config.toml
d_model = 192
n_head = 3
vocab_size = 6370
norm_eps = 1e-06
rope_base = 5350.0
parallel_block = false
init_std_qkv = 0.0365
lr_head = 0.00644
batch_tokens = 32768
dataset = "wikipedia_en"
MLP neurons of a small language model. Each row is named by its layer, matrix (down: output weights) and neuron, and shows model dimensions 16-143. Each number is 50 + 10 x the weight over its row's rms, rounded and kept within 0 to 99. A neuron's up and down rows have the sign that makes its largest values positive.
A block is one neuron, or neurons of one layer that tend to fire together. Before each block is what it responds to, as a language model described it from the Wikipedia text at the highest values.

Description: Comma after digits. Commas directly after a digit, mostly thousands separators in vote totals and counts (8,952; 4,000) and date commas (January 4, 1927), plus scattered word-piece endings.
L7.down72:61 50 44 52 67 66 55 58 60 49 62 43 49 52 63 54 61 30 37 60 34 67 49 59 74 46 51 59 59 61 56 57 57 48 35 60 35 51 57 46 56 31 40 49 62 55 47 27 57 53 55 32 54 47 58 48 66 51 43 44 53 44 44 47 43 50 58 40 39 46 49 61 68 60 52 49 51 55 53 47 38 48 41 60 41 57 61 55 47 47 72 48 49 56 46 44 57 29 57 51 70 39 47 46 32 26 53 57 48 50 50 66 53 55 56 48 70 45 53 47 54 51 37 63 38 38 47 38
L7.down249:43 42 57 48 46 46 53 47 61 44 50 19 59 46 63 52 65 50 34 64 51 48 45 49 60 29 57 43 41 51 43 59 49 49 48 65 50 29 52 42 52 62 45 58 63 45 46 30 52 51 38 46 48 58 66 41 44 51 40 49 47 41 21 36 55 52 52 53 57 45 48 68 48 42 53 56 44 55 51 54 66 49 57 41 55 43 30 41 53 50 65 57 61 57 67 46 41 62 53 57 57 56 54 64 38 38 52 55 42 59 42 44 67 34 52 54 50 45 58 53 62 65 58 44 60 37 48 59
L7.down278:63 62 60 46 46 56 56 70 64 46 41 36 54 66 53 53 44 39 55 25 41 46 49 45 39 47 56 60 67 47 31 54 48 54 61 49 58 40 55 40 30 60 38 73 49 57 56 39 48 60 44 34 53 49 54 50 54 43 58 59 61 47 62 41 59 67 60 68 59 53 45 41 55 59 65 63 46 40 52 43 47 59 54 59 57 58 35 59 72 66 67 57 64 51 51 35 53 58 30 51 42 50 33 49 49 38 52 62 45 52 39 62 43 37 57 44 49 50 43 62 47 44 50 54 35 49 60 54
L7.down329:56 35 48 53 57 39 58 44 49 44 36 57 64 34 47 46 68 36 53 52 42 70 51 10 47 41 46 60 46 45 51 66 40 52 56 50 48 48 42 47 61 61 31 38 41 43 51 66 52 57 56 46 30 40 45 65 54 44 34 38 54 50 38 57 37 44 50 52 57 51 47 33 48 63 58 46 52 40 33 43 46 77 58 51 60 42 54 41 44 58 33 51 49 54 63 47 53 47 77 32 34 58 43 49 39 52 46 45 37 57 44 47 44 62 57 43 47 50 37 53 45 38 59 45 65 47 48 34

Description: Predictable phrase and word continuations. Fires on tokens whose continuation is nearly certain: middle word pieces (rem-ark, som-ething, neg-ot-iating) and fixed-phrase words (as well as, as far as, much more).
L7.down225:52 41 55 41 80 36 50 49 59 47 51 42 52 56 52 53 56 62 58 55 56 57 58 55 57 53 48 37 48 57 46 62 42 42 52 54 40 46 54 58 57 65 31 59 31 67 46 34 36 69 33 56 44 50 61 60 59 45 65 33 65 63 45 56 53 42 47 46 32 50 41 60 46 68 53 61 54 36 73 51 67 64 36 60 50 59 64 54 50 73 51 67 45 49 28 51 67 42 37 50 58 44 41 43 51 42 53 36 53 63 28 55 59 51 49 48 53 64 33 61 60 50 59 54 51 58 64 64
L7.down365:46 39 38 53 37 43 56 32 46 39 67 42 45 40 65 44 69 45 74 43 66 49 55 52 34 51 47 51 48 35 40 60 58 53 37 68 65 43 46 37 54 37 62 32 29 61 39 55 43 47 49 50 49 59 46 56 51 45 36 54 66 49 30 57 63 43 68 56 51 56 58 70 46 59 48 69 53 63 45 50 64 58 50 49 52 34 55 52 47 40 56 46 59 52 69 58 44 49 53 44 54 37 34 42 46 44 55 54 34 60 63 44 51 54 65 65 66 46 37 64 68 46 44 48 40 64 60 43
L7.down487:64 32 57 44 59 58 53 30 38 42 51 56 51 40 47 63 46 38 61 43 48 52 66 44 45 62 38 53 36 27 44 46 43 34 57 55 48 42 44 40 50 59 56 53 39 50 50 47 68 45 62 52 56 46 64 74 57 65 53 59 58 62 57 47 51 50 37 43 69 57 39 64 64 43 52 66 54 34 43 57 54 34 73 50 63 49 50 64 42 39 61 52 36 57 40 60 48 43 46 61 57 56 48 41 41 50 57 48 24 78 49 63 48 53 55 58 66 50 55 54 56 40 61 61 56 50 58 63
L7.down494:47 49 56 50 51 61 62 47 49 38 66 48 55 57 44 60 49 43 44 47 76 44 50 42 63 61 42 53 60 52 51 30 62 51 30 49 63 32 61 61 73 47 49 46 53 60 51 58 52 50 45 59 31 35 61 56 45 40 42 28 47 28 56 35 49 31 48 51 52 36 51 68 54 43 56 60 66 33 59 57 60 49 34 52 63 41 69 64 47 53 30 34 47 53 57 53 33 54 29 56 43 42 56 50 48 37 58 54 45 29 42 42 32 42 37 57 47 46 53 39 55 55 54 52 48 49 41 58

Description: Track-length time colons. Mainly the colon inside minutes:seconds durations in track listings and tables (3:26, 4:01, 2:57); weaker hits on other table separators, parentheses, and born.
L11.down211:38 72 61 56 66 46 64 51 56 53 38 56 46 51 66 42 42 56 39 58 50 37 44 64 22 48 36 41 66 40 60 42 55 49 57 54 51 44 72 48 48 22 49 55 57 35 62 50 47 51 49 58 48 43 49 38 52 54 51 51 50 54 18 54 61 41 51 51 50 47 58 53 35 60 58 63 49 47 57 37 53 56 38 47 56 68 42 44 56 53 25 43 41 44 49 65 29 52 48 63 51 49 57 49 54 58 50 45 58 52 40 48 39 36 49 48 55 80 51 38 50 51 44 45 54 57 48 51
L11.down462:43 52 79 46 45 25 49 39 74 47 46 38 48 38 50 59 59 42 58 68 49 69 46 32 39 57 44 44 53 64 44 43 35 48 52 64 52 52 61 54 37 50 54 38 36 47 61 35 44 45 40 48 34 45 35 43 49 55 57 46 53 40 59 38 65 49 40 31 53 64 49 45 42 53 48 57 41 44 41 52 78 41 45 43 48 39 58 53 48 60 47 52 49 38 46 55 43 50 69 66 61 46 47 55 53 69 37 38 40 87 45 59 49 59 37 65 57 55 64 46 58 65 66 46 61 48 47 44

Description: Mid-word and mid-number fragments. Word-initial fragments of split words (sp, f, sc, emb, as in spies, fossil, scores) and digits partway through measurement numbers before units (15|3 m, 6 cm).
L16.down82:50 42 35 38 55 52 64 55 58 60 21 70 51 20 45 65 43 48 65 35 56 53 49 52 60 61 46 44 54 50 62 46 59 47 37 52 60 49 58 46 36 55 70 42 45 56 28 49 58 38 53 35 51 30 50 64 54 45 47 50 54 40 63 32 67 36 54 57 63 59 50 51 42 48 43 66 58 42 51 42 48 59 50 48 62 24 52 52 46 49 51 59 41 55 48 54 43 57 60 43 57 44 45 55 70 23 54 52 58 63 47 66 43 57 60 43 50 43 35 53 70 39 50 56 50 55 44 28
L16.down133:58 55 49 59 50 53 62 54 52 47 28 28 57 45 49 39 50 57 57 54 55 60 43 51 62 40 59 50 44 47 46 44 52 41 65 57 34 54 49 56 42 47 52 38 52 43 46 60 48 42 63 52 47 54 54 47 43 49 42 47 70 42 74 38 50 40 62 60 59 52 56 50 54 55 58 54 35 61 33 63 26 61 52 59 60 30 57 39 20 51 35 61 50 41 50 42 58 31 45 52 67 57 56 67 33 59 41 57 38 48 46 31 50 51 44 44 40 52 56 43 56 60 58 51 58 55 62 35
L16.down263:55 44 54 44 31 77 40 55 44 33 42 47 44 50 66 55 56 50 36 37 53 55 52 45 52 61 46 49 60 55 35 54 64 50 45 50 42 52 38 52 38 70 41 51 52 44 49 60 41 36 25 45 46 54 59 66 41 64 40 48 60 27 44 33 48 55 41 61 49 45 61 53 44 52 54 46 52 68 47 49 53 56 46 60 71 52 54 61 57 56 48 51 51 45 35 53 51 52 65 53 56 62 53 41 61 50 56 50 48 48 14 60 64 40 42 47 52 49 39 25 42 48 39 40 48 57 57 38
L16.down298:34 54 44 40 60 51 40 54 68 64 44 64 53 62 39 38 56 66 32 40 51 60 66 51 50 50 51 41 45 43 38 36 57 55 51 37 61 26 66 43 45 41 53 38 52 50 68 57 46 50 53 65 29 59 60 56 68 61 49 64 65 50 66 45 55 54 42 41 53 50 79 36 41 51 71 34 60 39 57 42 70 47 56 53 59 42 37 65 55 42 50 41 45 29 53 38 41 46 59 56 44 57 66 50 44 52 44 54 54 55 50 35 48 54 56 44 53 42 63 48 43 44 30 38 57 57 67 53
L16.down332:47 48 42 62 44 49 60 67 54 54 32 54 54 46 46 44 38 49 41 63 57 56 51 40 33 53 49 70 59 37 49 39 42 38 59 56 47 42 58 64 27 47 54 34 55 73 53 59 58 33 36 33 64 43 45 63 49 55 69 61 55 45 60 42 56 35 52 47 42 42 53 56 51 48 50 38 47 43 58 59 49 60 63 59 45 34 58 59 55 61 28 59 39 54 61 61 52 61 57 53 42 49 50 29 61 41 74 53 49 52 59 32 40 51 52 45 69 58 50 40 57 59 60 46 45 57 56 56
L16.down336:42 38 60 44 53 65 44 51 65 54 69 61 70 54 54 47 53 55 57 53 50 56 57 43 62 46 62 51 42 57 50 56 49 46 48 56 60 46 39 53 69 49 56 58 65 54 65 60 49 67 25 35 45 56 67 53 67 38 58 64 59 46 43 46 45 50 50 54 48 39 61 54 59 52 36 36 39 47 43 41 38 41 58 46 64 46 39 49 50 49 50 49 68 45 29 52 41 47 44 33 50 50 50 42 63 49 46 44 33 42 31 67 50 39 51 55 49 49 54 37 35 48 46 40 46 35 63 45
L16.down383:67 71 33 45 56 41 60 51 49 42 39 59 60 77 45 55 64 47 47 68 64 56 42 28 37 33 47 35 54 44 45 60 34 61 68 52 45 44 64 41 53 48 53 53 54 44 45 55 57 60 50 50 41 67 41 49 38 57 42 52 45 52 41 59 42 44 62 51 57 59 54 52 31 40 64 36 32 67 62 65 52 54 60 61 51 46 53 48 61 60 59 59 46 33 32 35 48 40 38 60 37 48 54 37 44 57 42 40 64 53 59 45 36 54 33 49 51 48 46 42 53 44 65 52 38 51 42 49
L16.down489:42 52 48 58 49 43 40 44 40 38 44 44 43 59 44 47 41 40 59 57 40 61 64 53 59 52 58 56 67 47 45 50 53 62 53 75 56 22 54 39 53 50 50 33 37 53 42 56 54 36 53 50 58 46 68 69 54 49 46 50 58 37 63 50 64 52 46 44 48 39 39 32 43 53 43 57 53 41 44 54 42 55 65 52 45 46 49 66 41 51 69 71 65 46 40 49 25 58 44 60 45 26 46 49 43 39 38 44 35 56 49 26 42 72 50 42 50 53 43 47 60 52 48 30 39 41 38 54

Description: Reporting verbs, word middles. Reporting or knowing verbs after a source noun (media reported, note stated, did not know), and middle word pieces awaiting a suffix (res-emb-led, alleg-ed-ly, poss-ib-ly).
L16.down23:48 53 55 54 45 49 59 51 67 48 66 41 51 53 41 53 44 61 58 45 36 43 51 69 75 35 57 37 42 80 48 60 63 42 53 41 56 46 55 56 45 50 59 34 52 56 47 57 45 45 34 47 38 42 53 49 48 49 65 42 42 53 35 45 36 48 57 38 49 34 46 64 49 33 41 37 53 52 48 48 36 43 65 59 39 69 47 62 37 61 63 54 57 59 35 51 47 48 56 36 50 50 57 44 44 52 44 57 44 56 41 55 59 55 51 59 55 53 56 45 55 47 47 42 46 16 52 41
L16.down77:48 23 53 44 56 61 46 49 64 37 60 55 31 42 46 43 45 50 50 54 33 55 41 48 62 50 39 59 48 56 60 35 51 60 49 54 42 45 50 65 55 44 50 53 54 55 56 44 45 62 49 31 50 40 54 24 39 39 62 50 66 65 41 52 64 62 41 66 66 55 30 39 31 36 44 45 63 48 59 67 78 47 60 61 52 48 34 51 47 43 53 56 57 53 50 63 68 52 29 56 56 52 53 72 45 41 45 43 55 49 48 52 23 51 45 51 49 43 51 60 43 36 36 44 43 52 68 64
L16.down166:37 49 62 54 55 71 59 36 63 57 50 52 52 52 68 28 51 58 32 45 57 49 57 45 53 40 44 67 34 50 33 37 57 35 42 39 41 67 39 47 54 52 46 55 63 67 49 40 48 56 33 40 59 53 53 41 60 62 71 49 67 70 52 55 40 50 44 45 60 49 40 56 44 49 48 59 55 27 47 39 36 48 50 55 53 45 52 43 48 50 36 66 55 44 55 60 34 63 58 44 36 52 51 55 49 41 25 54 45 66 56 42 60 62 53 31 53 49 50 56 56 44 50 63 55 54 52 54
L16.down329:53 56 41 63 49 44 30 55 76 55 51 59 31 53 48 65 42 41 37 42 52 44 53 43 32 37 52 55 67 62 45 68 54 53 55 42 48 34 55 46 36 49 48 34 61 40 60 56 49 53 53 55 61 45 53 42 30 61 79 48 59 55 27 32 60 50 34 36 24 48 54 58 57 64 37 46 57 57 49 63 50 44 52 43 59 41 47 48 69 61 36 42 47 46 41 47 52 53 49 45 61 67 34 23 47 39 66 39 47 58 61 52 68 42 67 62 53 49 39 53 56 47 43 50 41 51 63 48
L16.down369:55 54 59 37 72 67 25 56 42 40 41 39 60 50 42 38 48 46 38 33 41 38 50 52 41 52 60 63 45 60 67 59 69 44 60 61 48 48 54 58 58 47 58 62 51 37 60 52 49 32 46 52 66 48 50 46 56 43 58 46 59 62 54 57 39 39 45 37 68 46 53 40 52 57 64 51 36 50 58 38 46 47 48 39 49 45 67 79 62 55 47 41 47 73 68 55 43 55 62 40 48 52 24 37 41 46 60 35 47 46 49 52 36 38 66 58 63 61 35 44 44 58 44 55 47 50 43 42
L16.down385:54 64 44 53 56 29 74 48 64 52 71 57 56 60 34 40 26 37 60 40 52 52 53 48 40 39 37 58 58 43 50 64 54 49 52 52 45 37 60 50 47 66 44 44 58 52 35 48 54 65 43 40 41 40 67 29 58 63 45 55 65 47 62 42 40 40 59 39 56 51 35 44 55 63 56 60 44 57 61 47 61 43 65 58 60 40 47 50 22 45 38 36 52 40 53 49 73 44 60 45 63 33 52 47 59 58 56 62 47 52 58 51 48 56 47 40 56 65 47 47 40 51 32 36 44 35 49 57
L16.down417:35 50 41 47 70 48 35 49 43 22 33 34 55 42 63 55 44 59 37 56 56 69 54 63 48 40 62 50 49 47 49 55 44 58 76 54 56 35 53 21 40 65 46 50 48 40 52 48 65 58 32 65 48 49 64 16 51 62 36 48 41 57 41 44 58 51 42 54 48 54 56 60 48 39 49 53 42 55 61 54 46 39 46 46 41 49 58 48 56 39 56 45 50 59 57 29 41 51 61 41 53 51 46 56 42 47 55 42 51 63 53 34 47 49 58 50 59 51 53 66 47 55 53 56 54 34 40 47
L16.down418:61 50 56 41 44 45 49 42 49 55 53 58 49 46 50 58 50 53 49 32 61 55 66 64 44 35 30 45 35 46 52 29 44 59 64 54 27 64 50 69 57 34 59 52 52 43 51 35 37 58 39 33 58 41 51 40 39 76 59 63 35 53 61 63 47 50 44 56 49 34 31 47 43 49 32 49 35 55 35 53 42 53 43 59 35 58 32 41 45 57 35 34 69 33 46 48 50 66 40 53 53 49 47 38 49 48 77 49 48 51 52 44 52 59 66 48 57 62 49 40 40 64 46 43 48 61 58 52

Description: Word-initial fragments. Short opening word pieces, often one letter or a prefix like dist, that begin a longer word split into tokens: dist|ance, f|ees, tr|aced.
L7.down156:56 52 61 43 27 69 63 49 58 54 47 54 47 40 66 40 60 49 60 53 47 40 55 49 57 53 52 46 49 52 54 37 65 63 57 51 40 51 37 64 40 30 52 53 50 59 60 47 47 48 54 46 48 70 50 53 42 51 57 39 51 54 47 53 32 36 58 36 55 60 43 51 53 44 45 35 39 33 49 45 69 68 60 49 63 45 46 35 63 34 47 65 44 66 46 43 39 39 56 50 58 45 32 63 50 63 48 59 43 61 51 41 36 50 53 72 54 54 54 54 39 72 51 73 52 45 37 59
L7.down306:52 53 69 47 48 53 58 43 47 50 59 33 33 42 45 41 62 46 45 68 61 59 44 36 31 35 50 52 46 48 56 51 43 52 43 61 63 42 40 40 56 42 37 35 34 49 58 56 48 49 65 56 49 37 53 31 43 53 44 40 56 51 44 41 55 52 40 44 50 41 38 58 66 68 61 79 51 51 47 53 43 62 54 42 61 46 38 53 63 38 63 54 47 63 44 43 29 55 40 61 45 64 40 46 63 63 63 47 54 63 56 44 27 46 47 48 44 18 63 29 51 62 29 45 38 46 49 54
L7.down429:44 38 41 47 47 52 63 37 61 43 52 25 52 60 47 58 47 49 52 64 39 41 41 52 53 46 55 63 77 44 74 51 42 51 44 53 39 50 48 43 50 42 50 50 58 52 52 55 48 48 54 69 49 58 33 64 73 61 58 49 59 49 42 40 54 59 55 46 41 49 54 49 67 59 62 65 69 53 58 74 45 61 31 48 59 56 51 45 44 45 55 45 36 32 57 71 46 51 51 51 52 65 43 64 56 68 46 52 59 35 64 53 57 55 37 50 53 43 49 58 46 64 23 54 55 58 33 42
L7.down497:38 35 49 44 54 55 47 33 56 56 37 51 55 56 49 51 49 57 33 53 52 60 57 28 48 42 63 42 54 56 51 52 53 45 43 63 58 49 64 58 65 51 60 48 44 37 47 58 75 67 53 28 76 41 53 69 42 64 51 42 52 58 73 57 58 42 37 52 51 56 58 42 58 58 68 42 55 44 64 51 62 50 44 43 57 54 59 38 42 56 36 55 50 69 46 59 62 68 58 46 50 51 54 45 58 69 45 55 39 27 65 52 43 57 41 52 56 34 54 59 82 35 49 44 46 63 41 59